From a checkpoint of a small transformer trained on Wikipedia.
Size: width 768, 12 heads of 64, 151M parameters.
Architecture: RMSNorm before each block, rotary positions, no biases in attention or MLP, untied embeddings.
Training: a variant of Adam for these matrices, 3462 steps.
MLP neurons of a small language model. Each row is named by its layer, matrix (down: output weights) and neuron, and shows model dimensions 576-703. Each number is 128 + 32 x the weight over its row's rms, rounded and kept within 0 to 255. A neuron's up and down rows have the sign that makes its largest values positive.
Before each neuron's rows, "raises" lists the tokens whose logits its output raises most directly, leaving later layers aside.

raises: "he", "olf", "est", "ey", "ign"
L4.down2205 [ 99  86 164 183 135  64 129 132 155  90  81 125 169  76 162 153  92 107 121 110  91 121  56 101 169 155 117 142 135 127 169 161 124 154 135 115 119 120 172 124  66 123 131 127 158 169 165 150 114 108 125 151 115 157 117 164 129  75 195 134 163  80 135 153 140 122 152  89 118  83  98 170 122 125 109 160 112  99  67 106 161 123 167  98 122 146 138 199  96 125 132  87 137 116 202 173 132 107 110  79 121 112 128  80 153  73 149 137  77 159 142 112 111 138 144 121 106 131 139 148 153 153  98 102 102  82 127 118]

raises: "er", "er.", "er\"", "er,", "er:"
L4.down2663 [138 147 176 129 125 128 139 104 205 165 144 110 141 140 112 115 129 110  84 139 158 113  76 102 154 118 166 160 146 124 174  89 175 106 119 149 166 144 184 117 104 102 147 122  78 170 114 102 113 106 124 151 103  99 160 153  98 149 182  47 135 177 123 166 103 110 112 131  99 155 124 146  96 128 144  94  88 156 169 169 152 157  67 127 133 200 127 140  93 175 110 102 212 123 173 148 189 135 141 119 117  51 155 123 140 166 113 116  87 117 105  97 159 114 137 106 125  97 109  94 197 104 116  85 128 109 103 124]

raises: "um", "um,", "us", "ens", "na"
L4.down912 [237 112 149  59 118  44 120 105 159 102 142 154 145 152 190 118 135 151  70  77 120 110 101  98 191 163  89  92 116  31 108 125  68 183 110 149 128 114 138 123 124 119 120 102 114 120 170 139 170 157 145  79 106 154  70 136 112 153 136  76 105 138 164 113 168 150 172 141 139 128 116 146 164 150  76 202 111  98  87 153 134 162 159 162 113 164 158 160 197 155 108 105 145 149 119 156 133 123 154 143 140 139 167 192 143 161 129  84 107 118 138  97  99 129 131 149 174 112 167 146 157  87 119 103 174  87 144 158]

raises: "ge", "s", "um,", "al", "um"
L4.down2911 [140 117 117 176 148  76 130 139 123 149 122 123 181 168 159 168 148 127  63  85 101 136 121 121 109 121 162 185  89  67 118 137  33  97 169 178 168 127 163 111 104  96 175 146 156  67 162 162 163 145  68 180  87  99  53 123 119  61 110  84 168 125 131 104 103 172 146 120 190 122 151  79  95 139 107 113 111 128 151 131 101 165 146 117 157 153 104 147 120 163  60 152 162  61 106 148 178 113 117 117 170 138 153 159 143 142 122 146 148 163 150 142 127 118 103  87 122 107 156 195 141 113 129 149 188 110 189 155]

raises: "ines", "ines,", "ine", "ines.", "ine."
L4.down442 [ 67 148 106 147 218 108 170 165  87 144 158  93  97 126 103 156 128  76 101 152 147  94 125  71 137 100 193 108 162 157 126 101 157 142 162 148  96 155 158 136 135 107 147 151 145  95 121  91 113 121 142  91 153  93 170  89 135 133 150 121  98 126 102 132 125 126  58 114 124 179 145 117 132  91 116 114 159 184 115 146 141 121 150 115 118 123 149 164 177 115 152 110 119 204 115 124 108 130 116 118 111 104 162 150 140  93 168 172  92 140 132 154  99 141  93  93 111 121 111 119  81  50 162 132 214 103 127 168]

raises: "ika", "ec", "eb", "ik", "iki"
L4.down873 [168 145  86 181 204 135 155 164 163 102 131 114 126 101 134 143 146 153  77 125 124 191 157 147 178 200  94 176 143 151  92 188  70 119 103 197 134 135  61 175 129 189 131 135 108 152 131 190  93 151 123  87 132 180 157 154 113   5  81 164 112 140  67  69  93 113  36 121 110  77  83 108 143 135 137 113  73 180 158  77  99  96 144 165 108 132  83 133 131  86 169 106  66 119 114 161 158 138 143 123 115 117 141 143  95 118 172 178 138 137 177 120 152 165 132 123 138 145 150 141 213 130  97 154 109 107 161 121]

raises: "age.", "ers'", "ers", "ers.", "ership"
L4.down641 [ 94  96  73 145 143 148 140 142 158 136 107 139 120 107 160 151 103  82 145 118 147 106 181  87 155 111 131 101  85 107 106 149 122 113 115 120 112 118 145  95 169  96 126  81 122 163 158 161 132 150  82 150 128  93  92 118 157 104 127 132 156  97  99 126 153 130 150 141 154 114  99  81 139 151 158 117 109 118 174  71 121 147 103 117 101 170 136  91  93 156 116 154 167  84 174 157 150 108 141 150 141 119  90  92  97  98  76 117 138  99 118 129 107 102 150 109 128 144 118 125 101 137 173 151 131 179 128 189]

raises: "ek", "ctor", "ed", "eds", "ction"
L4.down2458 [160 162 162  83 120  96 129 125 147 101 129  75 138 110 145 146 147 153 193 119  81 139 108 142 142  98 113 123 115 121 131 147 135 139 124 177 174 120  64 157 120  85  76 139 156 121 145 140 160  88 152 103  88 145 136 155  87 136 129 104 182  83  98 114  94 114 140  83 128 109 185 113 129 112 140 124 117 166 101  81 163  80 144  99 132 112 150 142 142 158 136 169 135 168  97 175 118 120 144 107 145  76 125  96 127 177 152 127 176  89 152 132 124 154 137 123 169 180 129 154 127 113  92  93 109 100 136 104]

raises: "ness", "ly", "ly,", "ness,", " times"
L4.down2176 [171 147 157  71 141 124 160 200 164 129 202 130 112 101  97 138 139 139 152 167 131  82  84  91 151 194 167 148  80 115 101 135 101 122 163 129 136 162 129  45 166 146 103 153 125 133  92 195  91 125 160 127 117  76 149 146  57 154 157 175 125 136 147 173 174 129 119 105 157 141 142 146 143 135 106 155  97 124 157 165 174 113 142 103 107 151 150 109 161 123 147 151  78 110  65  64 139 146  91 154 113 158 115 140 129 130 132 113 121 199 197 164  94 163 139 198  87 107 172 115 108 117 132 121 158 129 152 151]

raises: "ters", "ter,", "ce", "ted", "ter"
L4.down1448 [ 66 147 105 122 100 101 132 111  85 136 131 182 164 119 147 130 177 135 151 173  90 162 153 124 145 173  75  92 159 133 117 121 115  97 123 120 173 144 112 140 158 126 134  87 125  87 143 145 107 127 172 132 108 137 132 140 136  98 119 134 129 154 134 123 133 144 124 157 101 114 105  69 151 102  91 124 183 187  98 170 141 117 149 163 104 154 149 136 145 103 109 118 200 144 139 137 136  31 113 147  74  90  94  53 116  76 105 117  93 147 173 166 165 128  82 128 110 112 154 117 182 139 115 100 135 187 137 104]

raises: " cavalry", " soldiers", " troops", " commander", " army"
L4.down887 [198 138 105  50  60  95  97  89 122 125 114 138  77 102 110 122 107 161 167 170  98 139 127 152 125  54 139 159  77 118 168 117 160 140 176 133 109 119 153 178 111 147 217 154 176 171  95 172 130 124 204  78  85  89 104 120 139 126 142  84 104  99  83 144 106 161 138 165 134 127 185 143 123 156 107 136 117 122 116 160 170  55 145 132 188 150 151 139 131 139 157 138  90 137 127 149 162 107 140 130 157 104 120 147 146 110 102  89 128 142  48 185  78 116 141  98 144  93 101 118 114 138 142 134 140 142 108 157]

raises: "ics", "icus", "ic,", "ic", "ica"
L4.down621 [144 107 146 225  96 160 137 154  96 159 107 132  82 102 150 151 146  99  91 128  98 112 123 120  90  93 133 130 145 172 121 181 113  35 101 161 120 132 104 117 122 162 210  96 117 133 130  45 112 201  77 121 168 133 108 151 171 127 158 208 101 135  96 167 189 124  99 118 139 169 104  56  84 151 210 174 109  75 112  87 125 126 137 128  92  98 113 114 136 179 133 129 179 125 135  69 142 215 175 111 143 156 185 177 155 122 125 137 166  70 110 105  48 112 157  36 158 156 107 121  79 137 134 135  93 163 178 119]

raises: "11", "22", "10", "20", "30"
L4.down1888 [ 95 165 135 130 129  81 145 147 164 102 111  96 196 137  99 117 129  96 148 137 126  66 160 147 117 110 189 152  81 111 157 141 198 168 166 158 151 143 161 123 167 107  88  94 141  96 130  92  67 103 178 124 200 124 162 132  75  91 146 129 201 160  72 127 103 127 136 129 128  71 107 138  90 142  70 129 129 136  83 141  60 103  60 101  79 147 138 153 128 155 113 137 123 101  68 154 111 135  86 137 144 122 117  96 123  80 152 115 117 126  68 151 132 151  54  73 142 129 136 120 115 159 129 119 165 111  79 201]

raises: "ine,", "in", "ine.", "ine", "ines"
L4.down41 [190 114 157 126 156  60 149 162  46 114  96  95 151 156 158  96 142 123 173 105 104 146 124 109 118 129 149 132 140 113  53  96  91 183 151  84 175 124 180 106 174 159 133 173 165  94 133 116 136  86 130 126  79 148  96 154 141 119 140 129 149 138 121 130 143 171  91 141 118 179 136 180 162  90  66 164  99 187 138 146 153 109 144 112 109  78 128  85 149 127 135  86 196 196 102 145 117 171 132  98 178  64  79 144 176 137 105 132 129 147 171 112  68 109 141  87 111 149 124 122 100 114 126 166 184 131 142  93]

raises: "able", "ers,", "ers'", "ers.", "ers"
L4.down2037 [131 131 129  77 117 132 136 137 151 137 124 133 139 171 185  94 201 123 153 116 184 106  83 177 154 123  87  67 120 109  94  64 151 125 148 147 145 104 120 136 184  70 156 134  39 197 143 149 156 120  78 128 101 149 123 136 164 143 156 108  83 153  62 110  93 208 122 133 142 221 108  82 142 176 124  84 113 113 141 122 164 182 135 105 104  94 145 137 126 134 130 124 108  81 130 121 138 131 129 134 152 163 140 110  98 177 157 180 123 119 115 131 136  84 127 128 137 112 107  74 100 109 122 119 149 123  99 166]

raises: "ious", "illo", "athe", "rier", "rie"
L4.down179 [122 107 164 117 156 160 155 187 118 103 164 140 112 156 107 133 101 126 148 140 119 139 153 167 155 156  71 124 138 139 114 106 133 125 143  67 116 116 140 160 149 153 130 115 161 131 151 165 115 106  94 129  86 111 136 159 118  45 212 186 138 199 204 189 129 127 113 115 125 137 139 121 152 134 119 154 140 139 154  97 146 143  92 126 162 120 110  95 148 164 163 142 103 139 141 175  62 120 149 151  84 132 127 179 150 131 113 163 110 158 134 122  15  68 107 121 105 204 119  78 165 150  63 142 150 135 119 124]

raises: " attended", " school,", " college", " university", " school"
L4.down2554 [146 173 194 126 118 206 126 129 182 122 147 145  93  92 122 196 140 156 144 160 172 140 147 182 139 132 105 135 115 131 104 152 123  85 156 151 118 148 209 170 160 102 165 137 127  46 165  76 178 173 149 153  98  95 177 203 126 161 109 108 136 150 132 182 154 180 119  87  72 159 111 107  90 129 155 136  90 128 138  95 128  76 140 142 108 205 119 164  92 128 105  93 125 165 135 112 115  99 139 136  62 173 110 128 147 166 114 188 122 119 127 120 110 129 160  84 109 102 108 159 133 125 131  76 163 165 103  90]

raises: "ates.", "ates,", "oub", "ate,", "amp"
L4.down285 [ 93 176  82 137  90 120 131 134 158  81 131  94  99 102 156  30 107  91 178  96 150  94 158 169 180 196 108 148 141 120 148  48 120  91 134  85 156  97 140  96 145 143  88 132  89 150 104 159 138 149 125 107 160 126  51 113 100 150 103 133 106 189 172 149 167  82 101 145 108 116  91  77 201 135 180 107 115  81 150  90 188 123 130  92 197  94  88  93 103 127  96 126 138 131 204 137 110  84 131  92 148 191  82 122 133 153 158  79 138 156 120 114  84 144 120  94 102 163  98 195 180 108 117 175 130 161 142  93]

raises: "istic", "ates.", "ates", "ates,", "ism."
L4.down557 [161 166 163 125 137 143 123 155 119 141  90  90  92 166 138 125 131  88 137 119 137 127 142 119 114 168 126 168  98 101  97  57 147 136 139 126 115 125 127 117 173 151  64  82 115 108 142 132 127 131 126  83 172 152 113 130  84 134  77  97 173 150  72 148 152 136 125 142 130 137 106 150 149 153 123 211 137 145 161 113  85 147 129 157 128 145 142 179 119 151 145 140  34 104 140 143 137  65  75 151 145  99 130 110 123  97 157  39 165 163 119 137 198 195 125  99 116 157 140 102 184  25 122  32 194  85 116 116]

raises: "atory", "ates", "izes", "is,", "e."
L4.down112 [154  90 156  84 127  68 131 141 121 117  97 178 123  78 104 139 181 118  77  71  56 114 160 142 126 157 168  99 169 110 125 115 117 117  70 111 174 137 136 123 177 100 134 109 115 165 200 115 140 144 123 126 137 115 133 196 107  60 101 149 128  74 104 113  90 138  45 141 170 114  99  80 126 143 118  62  88 199 139 184 107 139 152 140 111 119 193 126 107 169  96  69  97  77  67 140 175 138 114  91 105 135 140 156 100 168 116  71 131 163 149 198 118 136 119 168 192 126 106  71 166  89 164 147 120  97 136 178]

raises: "ed", "ing", "est", "eds", "es.\""
L4.down2382 [124 125 104 130 174  20 129 152 118 109 107 135 150 123  73 148 135 131 171  98  85 130 127  98 103 117 138 136 144  77 130 116 190 111 133 205 126 139 113 157 141 125 132 119  88 218 150 156 165 138 124 179 118 128 103 110  83 147 117 104 120 150 163 146 139 132  98 151 161 153 173 118 119 175 104  90  78 159 106 124 163 118 168  72 142 165 136 160 109 165  85 122 125  72 129 131 147  91 126 122 128 165 119  82 125 158  82 167 159  83  87 131 123 206 127 151 120 102 135 154 104 143 139 103  92 110  79 179]

raises: " together", " inside", " away", " out", " back"
L4.down1109 [ 76 163 125 109 119 130 116  92  68 150 157 151 143  88 203 162 111 110 117 142 129 180 130 117 188 123 102 156 115  84 102 116 118 147 101 142 106 125 149 127 120  61  97 186 143 122 154 120 170 139  76 139  90 136 122  82 174 131 113 162 131 122 122 129 147 164 147 119 153 110  84 176 106 176 101 112 164 133 149 110 133 120 143 141 146 155 117  94  87 165 141 172  74 119 124 125  62 168 244  83 119 135 121 106 152 120 168 131 124 143  88  72 171  41 131  89 153 160 124 127  99 142 138 141 101 103 159 138]